From a checkpoint of a small transformer trained on Wikipedia.
Architecture: biases, tied embeddings.
MLP neurons of a small language model. Each row is named by its layer, matrix (up: input weights) and neuron, and shows model dimensions 16-143. Each number is 128 + 32 x the weight over its row's rms, rounded and kept within 0 to 255. Numbers have three digits each.
Before each neuron's rows, "fires after" lists the tokens most often just before its 100 highest values on Wikipedia text that the model never trained on.

fires after: " w", "es", "o", " W", "e", "n"
L4.up416:109111056123030149131074171111111085074117127142051108143126181110117137171127142162103164140111108175136128179146107113098144171112197118104154114133204092127145139137101128131101127106102118161122111116162148089142102140138094116138117181119058153121034130075122107084169097128148094189180101044099080145095133134177218141163117136119138166088135119195134113126088090116120103116122

fires after: "ur", "in", "an", "h", "le", "t"
L3.up699:104151140176150184173142072126158112079123099124141075160155149111133170102126069131087148165080053157161195119166164152124129190140104093116171119135072123084089084149069132104153163096151127130101113143123166158119088113110142106109113189107085189140113070131044141095108097151116136133166115125156121142128170143099128045098110175156085159132094127112122138189107131185115161102145

fires after: "he", " he", "e", "y", "on", "ly"
L4.up994:153111131119193138131099129101105152169114130191135164073127167121104162170130088128128162090164160180110183171094140111115135172152131183166145096070098081060137111094155111123130116149184151162151108091153133102104136116099150179176135152100194088092120070143095115147126079131179084154184146114134168160172132077170083185101094127098139176148150103134132165140081137146121167171122

fires after: "r", "ec", " m", " to", "c", " h"
L3.up498:168129163148086134155191159118156148111128115114122142143067092157105125123113139124116140100140174195165122132115090123098141094097125144136136157180120107152133107153076067140076151098184204151151126136124158080145205118114096077092063128074076156175145107141113159154119119121121122108117155128110124147121081084147111126078095105082096170147128100119189124099124111125108161104135

fires after: "er", " p", "ran", " o", "is", "h"
L3.up426:132120145143152175140124131122085151117154060145150172088149121129140143111203082090144184171114167144107128083131102177116141150117110190108224174153096131129137048141117117150115154129111157138096153109157143136109139092158097123072155136195083068148151157185104091112112032148137168146081090105174153122101091119055098089153116178118169148142124125112095160143093127116088120100096

fires after: "h", " on", "n", "y", " L", " N"
L3.up390:114081168173097120189118101138106143162154176090141083110133117108136177101181156123153092130129167151161179096129116163065107125103167131140119178176085144073019168161091206125091116179135133120083160136098143114118086194113167135128168100145152096153108148079127147138098135127132100145133128154063132104066172143109069161178112119158132112155088092149171104191103081105184128110122

fires after: "i", "r", "n", " b", "c", "h"
L6.up502:139189091094105084147100123123139143129083113113122124099129192115123110128125134093132067195107172073144166137165113190164094154158083117100086091145099116130105105109123148131190163146156116174158088109113116161069087091156175133175127144138126120184140175150129119124164087127132146119110134142093123109079133181127123093174123156076133131129113131099140136183175146057171105140126

fires after: "r", "es", "v", "ar", "in"
L3.up302:168125152074105105119117134132153137114148124159147137106085096124089147164169118099187120119079134137107125129072083129186123113092063146083087166162142130086151093192159082139187129109119093143174152108147098126157104157170104173138124129112141149115119128086115153151116167077130119127115080052159137166175140154098083079132091148145133129139133153102106081166088143140125122114100

fires after: " l", "n", " w", "p", "y", " f"
L8.up9:182160116093103143129127114088173127147105133064122130122112103141097137168110120175117118131146165163122125115119092173100148154132208138139205083082149129152120155131086160108125143112117160126117125141152175159141117111213153192124144173068085140107115139096154117071141084104138129131140128146094096122150172144152145144157159083076086086167099076117129137110114118138137092063088

fires after: "is", "l", "h", "r", "ig", "n"
L4.up501:194115130115114099141069123160109154157128146145167168104104111149141137101166096175141136118112126154154129006102136140115166132205103111146191132153133085098142098114160081134127109097179156115167089174054067124171192152144141161093090131093133147087095136132114121188074146141138148128087117065084110138130104164143100122071131087151100115104079114144102098082083101163121133137120

fires after: " S", "r", " the", " s", "o", "v"
L5.up20:167073129146129162114107183114122127087159129089141094127148135108187132177127107098142122156194154107137150134098099101144092125090143159108107143150169125117063136122125121047098112134191104115049151119139154122141148088173165087076092125142132144168119155116127172153066088171165121144144107082167128105181094175159174132175147097145117139114139157101141151137116126121144097117074

fires after: "he", " ", "6", "2", "8", "4"
L7.up347:114089102166142167123105118102129131082133128131122148110140163120093098108108159108141109097158068120149098113116140119083148109164112122148094165150168110054061098079165128090152070139136138146180145124160156086156123098071117152174119182188157145099119165120097185124114134090094156164093210098125187132118195181150126134110119120133137134112106117107171172029135157135085116146122

fires after: "p", "ur", ";", " st", "d"
L3.up896:111115086095103132194106149022104045098157140100143134101117120127099115120137152062230087182135081148080090161143157108190159120114142144088099092105124146112164091154129118114072123176114117090085156125074104127142127100221115103138121144091071109127075119116075116133102180148111158184103085090127131163154140144115148163056136137103147125119191138142140110123106151104114151165110

fires after: "e", " W", "r", "is", "t", " w"
L3.up313:145164082092083124163117147115146092085133134092138176131084157130113122112125156176124095104120098149117175145133172125130098167195146101069124167139169136118126116134097109108096162032155088086158130149096204072150102101122157149067081168131114172148131153114118168150104121131119137112118146133115119184147106131113144176134093101117173204089100100161100088139140118120204145156099

fires after: " d", " f", " c", " R", "f", " g"
L4.up940:086102152081028145096121124139107073153115074147175098134105144114116157099148144111118197163144129149153048100109100128157094090139133125128117070126134117125113096158182122089040139114131081131191105182136155134095100155177133124153125124128156115104127141092086099178125069113166075145122152168110140123167106096070094115136130083127149163091143118128145063140085086133135090176137

fires after: "ce", " f", "m", "p", "v", "ur"
L3.up194:121154117161106180149113094145103149119135158172133060159146124112155126071122114111140163156131161167082035161140160110183158155108183100107094080160205188152132086103126084144120132174112094072168223112072124149118163136149126102113100140182085111134119097123124096152128218108123131150120125163126068119121100155153119146126085134128135070098110155101115131116150127084138136080088

fires after: " 19", "19", " 18", "ust", " in"
L12.up865:144117074126169159112175066095137139179174136105129150102137151101138042131207175090053146162147170184151119162154145177155135136121119109097142120140054112147066125119153185107093142149124129127099105137136068103174144158163183108121122150106077119135133172099113140138137108180153168065130133173124177107091142139149121099140051051118126097135148088083134182148126149153136098199085

fires after: " |", ":", " in", " 4", "est"
L8.up306:124087181154092151126125089108071096132126120122111161137138081091154116087137189134110157117139194154093078220135085138127144117097126146135143168142190122122149076090106183151111166096190201142085140145152051166112120161107053106143113104105146106156121124084093122121148119108102077155149136096128092147158091048162158095168112162116103145135110144117154136086074144145138168127137

fires after: "i", " Un", "n", "en", "b", "iv"
L3.up109:164168159100090126121121146126098118106091186073111156122122128134188214109082155125099114099106127152117106120133110088083117168156186157149154119131069112127089082130104109121170151189161195139168124134134146182174153150131117112139082117089134115127131149149098192121133104090165119168152113125164121124123135156105118115138144167114085161113158110126080074062109062102114186146091

fires after: "v", "ol", "es", "i", "end", "c"
L7.up896:099157136074058130162150140182190150081163102170117131118094090112092104105136069125104074134168151162155102128099098144110070108145142095156117133196154089173115169090127190083145147091104092150167157060141132167096125092179181116067126156108119146143132089085108121093135174153170181098144143156127190130136094063125110145107134125181143184139147119126086121110151127177165107109166

fires after: " s", "es", " or", "od", "at", " S"
L7.up884:176111174089134118118106139164089113069109170096117075158081180130145159122114145183115118145169147121100070058086138112110138163069105063128149171153128104207145169141163135157106108141153141116140097122151130132096169123125154072099134155086128142115106180065095117132122077142151051111154121127084195098210080138112154124108116144126134134120128121144087120116125159097142164127131

fires after: " 18", " 19", "8", "19"
L6.up189:050108098087127134142114143086145131124134103091083133130106093146139124178132159082146110140114221206148154140082106177166109132106110128093100136135113119146117178114129146143153168100125117116136128124103128130131160090200184178112174201167159140110159081118142073113156125141143139094145108139130133098132150145086103055079067157086095178107149094120133174114079144123132199213111

fires after: " s", "s", "t", " c", "c", " S"
L12.up781:125138220150139137109183159150129108183176092025103076128140132130199118150171133178126201142067137114144166171098137176088140153152139109065097120180095131104014113151178098115131166179107109104163101157146135119095176117103140140129125126155122059130118123124120150151130086111136061158158153095089108112091146078075121171106119137111107117113085145119101137045141127154174134115100

fires after: "k", "r", "p", "ap", "ar", " w"
L4.up568:130093143153152107153147131104137142143114155110107016165129149136105114155095192102107143124130143192174134150138120128162133149095095117151126109155156103146056170136113113127154136128153119128137137092070146142157140138093138085129133167100116137205073147124085147141125147130065160140117151110140169129157076141119157107132139116101135090119110138178161155129108132051142120121038

fires after: " al", "l", "el", "i", " de"
L3.up635:159144128180067105146172212158084104167132137150075174111144137119181112141112175129111111096110111104166139147158163139136126079161104137180114114164087149147130098149124126114120113184137210111180119080136157080131123044094136104170162132151143129133117127128154097121187151138106132070090157126051165111130112086145123130134162158102101064135154126106113185136101090110107121088076

fires after: " J", "p", "s", "j", " l"
L3.up409:111133091139182094094169137071135141064147045132163137128093137138152178152114120103170128109140146131146115161074085180148134130135132113122132119144158053164073126144143100126193159093100118204151154167152210174108123087169098088126114170130103109138113156133103107075186109123070077130134090151080164127144120120129149137119114094177151157155074104101115120118132168162180110144107

fires after: "r", "ur", " d", "-", " |", "ar"
L4.up6:160106136153129147109082111128109115174171120108131125140054082119128096092107135130121098118094126137171087125166156144167117159054122171065164103128064116150105132193150149082134098142144124101089130097103123112120122090117157105116158180126138147188092153078144127105107076174077128120138130135092166135097100187102094115092153143152098075175102084104164143118093134116127154054102

fires after: "ar", "h", "an", "th", "il"
L6.up736:108091136095109155193167105111134208095172105096136109105132094117075072072112086131129141186100146140149195130139129123134120173184115103128151089075140114154106122099097117167110095101107129156121123176124109143136063148125083096166148114125164068163119088097087128172122093101074126135167119141100176137105190132114153103149086150123039142155141131138106128123052185098124135135121

fires after: "n", "h", "al", "ar", " an", "r"
L3.up403:094135113119156149139182123075145180085138117125084105088090097124202153135106122143105202123090162109160096165126156104140127070125084110192196085109086143152105134135143096123125153064149149068112139184086108121138104069101146108123126099133117114091148192141162174082117136150073098131130136089069170135052139094148147113112082097136121163098123147132170107108113090085124113099071

fires after: "l", "i", "or", "–", "v"
L4.up86:118114162136098082124108141155132125096107140186136140112119122110190102114128055115150066120177125125227108115132166118169165128139142068155162108120149163188131171094062176138157174117129127070133090174123129082146097100128143124186034150126139144162154104112103113126176165110142134139124173075106103099109087137128106111124109121151139056110075093092083123189164181176114089087167

fires after: "ro", "u", "y", " G", " g", "le"
L6.up454:148144151232139150152113100197098172084081095103158106104147111119113088137126154120163141088126106180162173174201136146053133134119128143115119159167091161117161132123169141143095125046147132092142111143171107157132138151150144161046173101108128106085121128101142171072106110116133168125071137133087180069178118091128130099148118095100129136127110179093095069166135137136194068112162

fires after: "2", " 18", "9", "1", "8", "7"
L3.up270:136071140150133104115125145122112138136174139112178148079127107159192074162101136101135138094179124130134075155156072121102076110114135143093111156140174116089125084118098162143130133112082158154118121147110174116112112122082146191117116131183151122167132152122132153126136162148149181171070142117104135218186089131174127148077111184170134189099129095123169100113084134117088141089159

fires after: "s", " s", "t", " S", "gh", "os"
L6.up393:112156135129112117144129159126150116093144117085084104132082153047166154098124095149088163199130094115123071168063175113108142204107126083132101117090114111174119107127152103156148146109219153131147125121119147092137151114096159132174122117088135100109098169129109140126133118072150140146118123097110108110145136130144103111156114118118106138131132169070122165146117178134182076181126

fires after: " or", " p", "er", "or", "r", " for"
L5.up204:168067148114086167084117108153082112127065163134140145050082095159150136132069092117138126112102091119135120106151158090168173121087135165120140147121070085148140077133148159190163079151192135169155159099161133115084162165165135138107154144082111176117143122125079122139124140143170135129113141096185141095134110110099165083120132131180147140126154143095121121152078124126144129067162

fires after: " l", " h", " in", " b", " L"
L3.up101:131116106097214111098139144103109147124156143084133092214058103161176098128183134126108123100099165118134147147129143133116100085107091122147112105114116109138130155140167155144102079123140088090161095088165129125178096143147063107074062176132162133180075147130092097120087096169165156164101151123158108088158132143139158105160165121152111132151108159120120143128140138147132089138164

fires after: " l", "l", "oc", "r", "ep"
L5.up158:165116126132128136118161067124114090096176135100177084150069166168144061169092124105114100120163144097091127149165120171138125094153148076072191132115090170142176077095112137178158121108076072148070112090145138123143122133157132088101140168170129130099128078119125163100186104125110155114169129132087154110117128126147111141157071154151151102135132086121163116123051066111102169114113

fires after: " in", "19", " 19", "20", " |", " the"
L8.up450:166119085126163118129105135080099146179135168100161183092124158124177122083159163118085146168127114179141108086142139208180113131106115114103136143127145172159151154124089166134101163140145175132141098086088105187117140125132187123083114177150190142112120088077142112126171119094105182103127172175162123089151164096104145136157114109161130150147105106133117171100105143161150144120096

fires after: " he", "he", " e", "e", " E", "ot"
L3.up353:177144195158094217110163182104139080143114182161156189065140134170119118149142151099060129088106141161147056146120161084168127165125090188127138085119117064134194180118086146077092155133160094110132133108095142178065112138107150155147166134062185136112171061128115122097147109128148104134139134082077103175140171122112129154067136120118122131112159078159124135131129153135129158068062

fires after: "ec", "e", "er", " he", "om", "if"
L10.up194:116141134152129172157155121060123140089163140140096111139078123147128139192093104106131127097204128198144056081127115136123179123114154183085155077121147148103145106114083126114123105184112176135129145103160115138133116061143141130110167124041096089134141070077104092092120066154140113111156139146097192116132161143131090193158116119115166101127123107123171184176106142152136138157109

fires after: "o", "p", "re", "c", " he", "b"
L4.up125:152100137114131094090064165122134098125105114149156147110146156071131139069105196180147133134168170153144144113104140106091129127146135118141097125152112114175170085126143134136150120125147113115107207108147125104186100086126106071149148128117124140150127152134084125142113138131141108134167182097117085094130044124150074130174113068182091156069140134110131167124108113125135137118099

fires after: "1", " E", "ol", " in", "id", "ar"
L3.up126:131144075143109116113133185117155085148141078093125111110134135140148126195075153067148139090145170096204086147143131101143148132032098165157103063113128161111143101113147192161173178131092061141070102111120138177075151154151115089142136149136132121208202114075045145165108138152175127178092125198146161108133078170167148179114166089125153085138160082171202178147096080134090152135142

fires after: "op", "or", "o", "ep", "ce", "c"
L4.up63:144083060128106155114111107106124149106157112117071121090122121127143100095102128108131118082142143139092159131085088091104166123102138141115086169188142097173153135160075104158148148127148100140118113054075111169145127171172124095120067113132089101159109153137173153143125092103166186154124137162103077102113098118115179177142189120101118151063161110172118121117066110142106173125176

fires after: "i", "and", "iv", "v", "t", "g"
L4.up613:097178169139113125184140144156129155160131111152107117118122094173170173129124083127175095103181130126175108165117077169096126126122151106152104145091120117119102089111158115131109117152102152103149180129093130090164089136134127080091083204138112216160183150121117149081124120131149149123160095118181126166112079101079128159113138131132154143074157088179147159097205075150108115111143

fires after: "an", "o", " F", "t", "ant", "ent"
L3.up340:100147130142116165125074101084113184121127099065114152045158146170135161109199080082144155101140126143132124094174135130165089129148107148133162128127108149156135159123138160146111144176116128091179139146145076055126162128132163145116104110144136159117192044074125152073138132212096184125163070149099153149112076191146123056122053087126077140119148101095125106175194121158121138128151

fires after: "r", "o", "ov", "re", "ent", "ul"
L4.up763:194162123098141112098108107109127133107116097103095117105107120125104185129065131140155164138131173120136138119097107127128135082154109160142135122109128133134194172097118182167177120128168138109069166099186061105138146157174149070128113145064120198148105108111119152121162120143131103108103136175134143170120135123069139114164118129133138091171092096172135144100107166155122111145102

fires after: " E", "u", " B", "E", "y"
L5.up595:099180177175138139115120116165088105168146147129112149148161134147133139108094129139138131124088034111099143179124193113115162149157099124167114082129104091081102083124117143112106132126135137143109108118084178139126163110160079103121076048109131157159177172065129132104094194180104193167169155129095165119141142079071082141129133062168108174141104086168077136113098101126113162080132

fires after: "c", "p", "iv", "r", "m", "ro"
L5.up556:124149189100089128095085150128124143075171131099141094133122128066153118081082171117141116149122149111102100180123124113059131150165176195157109080108084103169077169138114114120130132183118123136167097126109191144106061166213139135142110147190121110152127139165135113127136144084122144110135105159044075128128137171154097121182135127110157169081120116186147163128118133098126118158136

fires after: " al", "or", "ar", "-", "om"
L3.up74:114166141143095125105083101095169086124135091133166142124106069140080143145098115151135062033081126097124158134165146194135096131099121093096130127201145122177131169136207113059131099129111140186147119063113171128142103054078112119193169086138186116107124142092146188166149108127097122144132110151166169150163130166112129107134165128117131116130121094118148168133100112121110189116104

fires after: "ol", "o", "ac", "od", "ov", "ot"
L4.up435:128143134105125133137091118078084118079137087164092094076102128087089137118100129161139154108150110171099090076181108092110121106166148120125131053131113148105155151137109149134186106098207146145105081148147116073179091150165156155144164138165140092181153147087150112113167087101160106128172122147159179149152066142096137141161125101122107144128099084148134112079115132137118190152166

fires after: " s", "ar", "i", "im", " v", "h"
L3.up485:097123172103124163151157104173151107105141108178130186154086101128129151099134100157193104118119185100162134140148155094155129217142150145124131147149192160082132166153104156123185153102136171125130067178105146126126142095119109156165110158097135137101189071138159107080138128148147152162109127131193163080133148129170114178121117125049134069112164106121084117168128068114119103147211

fires after: " 19", " A", "i", " 18", "el", "er"
L5.up397:130115069084106134175097161132102139165151114065150130085109158157083081186155091120086116148101135109154189168158120091141157172082096161156167128136099151156122187142143130105134143153130173156114098143139106112095119155206115197123141176132135149063112164120128134103147136140096103028103081170159164085072179157148175062094097095092173126078057118072141153102119169103124141126177

fires after: "c", "r", "es", "ap", "b", "ab"
L3.up320:159105128136075117132163138061141090127135141152123132105098110157131139072143172112110158186128154223125141134163109154138133137162143116136143114082047110188151144110115072150144045118145140131116083121147140121111144144121081076114086153134135077107183153088141092149109100162112163104178122069172136124076123102141132175082102148139137180127124124145155080137147161138155118118163

fires after: " 19", " 18", "ep", "19", "8"
L5.up652:089111089114124127121128170142202158155119105083086173105167092059088097113118100140152092155105110140150120134137155137199098125121050136162158104110083146153088179131108114110092163105176178141136110106105142147141160048172130148157145141136158112120150101074107114078113148127177159131118142138109145114128125080122131102142090141112103107147229118134134098124140109132150166082078

fires after: " H", " h", "H", "ing", " ", "o"
L5.up416:179082113163117124120144087114063106182104132154106108160165143132152097087166115084145099128108157147085179143133134164162124094065151129100204097164080079118134120180137117091142129148109142164163092146147143149097144147186135137140130098099106094129150170130126106149091061126113128137090127187137172078090115161132026123133086107101108117091105182143103129091078080128149143142137

fires after: "ing", "h", "t", "w", "et", "o"
L4.up188:134120095087116140184157158081168161129136164200112133134175136077142094095113114068175157185126166094105120133139140133141104150084137117110152068141102084120159111176168175099121114171121151153157162162078106114139152144160115172094075081092179081131076163121117136144157119096116092162178150172134084070056116116131146112129055109130126151139141133165118098103169098187145115107154

fires after: "p", "le", "R", "I", "th", "c"
L5.up665:111115100147138133068131173139123146114084080101124113139147160155148120164117173126138088139126123127154163060115144110140126151189105138070142148152120132177180118160163123143172128137165129124146164137144118120129117085135070113165116109140045130105115127153083172145103087133184161086111161108121132022099065138167094129124128156186107188082119074104111170085161125057116118091122

fires after: "b", " 19", "19", "i", "er"
L6.up1013:107074088163154101089120136146168090062159136121126191112086132152135207098152115159082134112101185099153099127158123205161125093122154093129190073118151151142164155170125127079096133158176131196182116129095157148140204068136133130118156133159142152105112161132161101206119149121165113114130128130080154116080121173106147167116101131124107129109088092128160142125082127056111130137151

fires after: " C", "e", "n", "iv", "ol", "ort"
L10.up63:156121101088084158141138171157113122100136147102131137150118092157107166112110126097091132148130122151108126086122164099105109118182093144124127132098120129115163061066110137125132211157127168105191172106114113087139150087140162183088138129148095163128172118112120132135103155074178131200068160136105131145129128121049104080122115142125127146129168078159150076129055164148145197130132

fires after: " be", " le", "or", " or", " for", "e"
L3.up245:139081095143138099101107140098119115102112124095162117040138113128117170165101109092128168050147121138165150119117127155093154138112173118091131131108089134119186077098152126175078128084143157179198113144111133120128166178136154096118138153092115143121169121136108128096151151177163030170095154107121137111138157124153162161132100122143071163101031166079172113176096134140142113103076

fires after: "o", " re", " |", "or", " ", "he"
L5.up12:134181061148130176148121138113092168163121084099107156144147128176126097114159128169093087060110145119119163157086122087131112096073139116183160115150157105090164098154081104114128154160150110161151077132132075164155175135165103163166101174103129126139089095097147106134139154089202118096144156189153162160117081105053130138133165114122178136080123124105124112104141071152121118119116

fires after: " p", "ou", " f", " c", " G"
L6.up873:120122147138127144080087153160164149112095142103132116152170106074128168134205142113097162113094082136130089111143129098162159103167128111166099133113172140089095116164150093129120115117133153132121147101105147167100144120132112162110139133145106121088216161140102115147115102109171125124127164161169125088159107070092160152128141109155177148090096131120186132059123071147130153090139

fires after: " B", "b", " b", " H", " h"
L8.up510:144095104142100173157120079144041128137138138087151050162143089172166122122170133122158128119094126118083149139124110110158135183126128142096209135124085152095084130137092159130153111143124133134139127087148156123091195212147156149097148131099133095190150134116085107111153181125128124138113078150092123115100102111069112087105129163133089121170165141141095135102153125087150087089152

fires after: " |", " in", ";", "ch", "ary", "S"
L4.up650:149153146086164106086090148111129102106180141138112130172091111095145161107169170130121138094161190084102095161069139125111150117137150154155191177110158133098124086119106125103108173108140128182088111116133129145104112155154096155136102111105143130098090160181121121164109184080176081093109078113107122142113169117049115068181123158097139132077164188142137097100122137102153116107102

fires after: " of", "ar", "f", "in", "r"
L4.up196:168122068090154173115111105134091182137117105098146100095142134129199067144144138090093143136170072100130117193108159137156123107084134180114123089148139146106151085162126148154111148165109083121096147142110133147117131163158128128187145234105103156195102155130125131121099156179119140077128173119160177125164118145089105135063174126147173067139095160123099178067168128163132143066088

fires after: "at", "ur", "c", "iv"
L3.up366:126109187105118104083090109076072104131136145098118083116095116137122166140178155130110107139103139195129064179174089135173123081102095206054105142180145169134079189129121144122149134201088139083088161156171136118153118105134109171081213145095143125134119160080081122113096134160092076115124102148104090099104083148074151153110127189150170173138081177096143141109140151109161160140130

fires after: " the", ".", "I", "-", " |", " and"
L6.up8:165109192118089130110110171157133118158125145112098125133137121136176095079115156137130130120142154159175150145110098099126127127118159117077204031123094170158146178129100156172088156164154121096100128125154126147115171123108097139091125133149130132148128167107117102156087128136147137104109186122119121091129099106098136138140101168120084080144089098060131153121104133132109109116167

fires after: "\n", " th", " ", " s", "ar", "th"
L5.up379:103178213071169146140074122115154111148164108130141177114097091206109176097198129151109121117048166103181129102157113099117120163083127159091166166077123169160131165108108100163115149147131145083067141137105154127124079132154136136179162117089141162108155111159094116102121153105166116098148097089120149156160140158111093151120058111106095149119182163091142134096071106078187092129143

fires after: " d", "e", " S", " D", " A", "ep"
L7.up433:120124172144154140131125113143106118149087110091178100110153065091106164145155123124124144126126138180143123164132167102146148107164105122099091102143175134172141158120121120115114132161176117107090137101096144144134112144116119163135082110175130157131161160086160121186085157130130114129153141117087132110153094122154113120142126115101102144162140145136098145097078186198089096136121

fires after: "i", "m", "is", "r", "o", "ri"
L3.up916:152135153058119133124089106104105167140162124127096166063165152111098149080082159137187132182084136187157166133079143183175207171149135151153136141130173079096112128155150204154090114135162102094142132110118074149109143122124179109153068115150115111112072126104159106099162127151128140097094070131096093161059074103127142155118111080152146108168117120131142134096148142109114162131082

fires after: "e", "v", "i", "t", " al", "l"
L3.up342:156133119066085117156111188092167067144126129120098137090075126086152130116162159091132101126144072157191123155058145087124124134106123107115151139114153136132169111106101120134158147140111114057141146113083152121135095130147109097097144113132139148128149128109106117092178147145126143089102204110167137110124142082149144126151109080143152097152174086183125135106175138204102183073156

fires after: "b", " 19", "el", "id", "ol", " B"
L4.up1002:149104065130163060140115150139071125133117116106144074130050119147169185098126141144117182122167139105112131165156113162122092131162131113115137078066157158113142137070101141106136125155172065140161103097158130141107176132141144148092142157087147155089126101119117131139130151066160121095111168178193059117076097161106101151118141136108096121095128107108107133128108122012131114074093

fires after: " 19", " h", " in", " f", " 18", "c"
L7.up262:121122120091170198175136097110113099140119131120213079225183069136142084115098102139116124136103123145129116166117101165079148124068123122114096108139162113146152160171138124113111155114140112129086104135109112079167154138214060146146105145146160114140125078087121127176095160136187134199144135163202107155087158167091083103162130105097127160087112187116081178069103073080092093089081

fires after: " l", "r", "e", "er", "es", "o"
L6.up156:227158103110094185112155108120150183122198167152159099136055136156156133079209148106156122127144141106100105104142138157110111122201187160146208165090153150132132094143171194156164085133144098173185145137140083124113151145119101153110125147104132138071110137103056132142168104097129103143127112041101169130191151178092140074108136152132140119152109145165105137120067089120101109071102

fires after: "y", "or", "ro", " W"
L3.up406:084124149153078137182146131154095146192118112083157134110165172108102139058084185079167119170141110106086186144144068143116174178110131157103125122105185122076114120095115102047104081078111182085204104119127125133090120142186147172089140094133110126106187127133167113104118104156132161136073109149138165138204118102126108159148070139095131201086144118124172049104211131131174087073160

fires after: "o", "ow", ":", "r", " 200"
L3.up86:156034131124128108177132126102133071143124089118135098177157085057142170121162093106080152117116150115148145122077138124168150108125135185099163126156107108087119109214134141087069141120119142131107103114136132170114073092099093136142113107098120128143090134137156142111132106157169159131149134053140159099151075108138118118110108129127049117081132165118121091126046163078103088159113

fires after: "h", "t", "e", "an", "and", "a"
L4.up135:137145082113106150088131128095149179139106128108132127131148130095112115166148091115134088088148140138135141128153177087167064170096149127160142086092105179141150126132100155169159116133099141105153131107134092096180145106164071174109104104153127146087168172160111132103153141196152184141111074166090126172089140090155179114198090075131128166100097098141133045144142122100101109105092

fires after: " S", " w", " s", "p", ","
L7.up292:143134113113126151128137183148066110106143173145176120118160111123091122190098092141223151123171200151148117143076154124130113135107160150119153168106124091150097118139112151124131139099140200134118136146133104172075135174151085110092128099066117126088087152144134162101124153126153125155194165159128094093166153138087111040076133093094133111121144108104133179107108078157075098109100

fires after: " K", " s", " S", "k", "w"
L5.up623:057152171069146173110134159122132079132151098078136080135157132082093139168121126106152135187163162115113120133098169102149115156127188126146151089080095132153095111152174074136139112154170128152188133123129128100117197120166113149165122177130105105090149106110128166118099139070111121132170115074134195126149103099096153109105131143124114079080133172199136141139152138079195132091076

fires after: "im", "t", "e", " g", " s", " G"
L4.up617:130142074179092123128135090143128098123133090129122120172116128120094147110114178132112099136081094158182186179142072136093106130120187187169082144130122113195123069129211125084178127094130127113201185187123120133142100086149185176148094117165094156114099086091128135117111147111137118166123182125101110159133167149175128136187085056121133161134101139099091097134156091107168183149126

fires after: "s", "el", "n", " l", "i", " st"
L3.up560:127142121138176104090150097152088174157150101188080140086128173144162171110133135180108102183169134181135097152073082169191141138129167088096152141124134119135118081095180097147142140136121096196180129092117182151097176100139194139112095095136144127111158148124109118156135069144162137136145089169138115101145138105157139097123178145164148106133148097106103106118153192091126121132138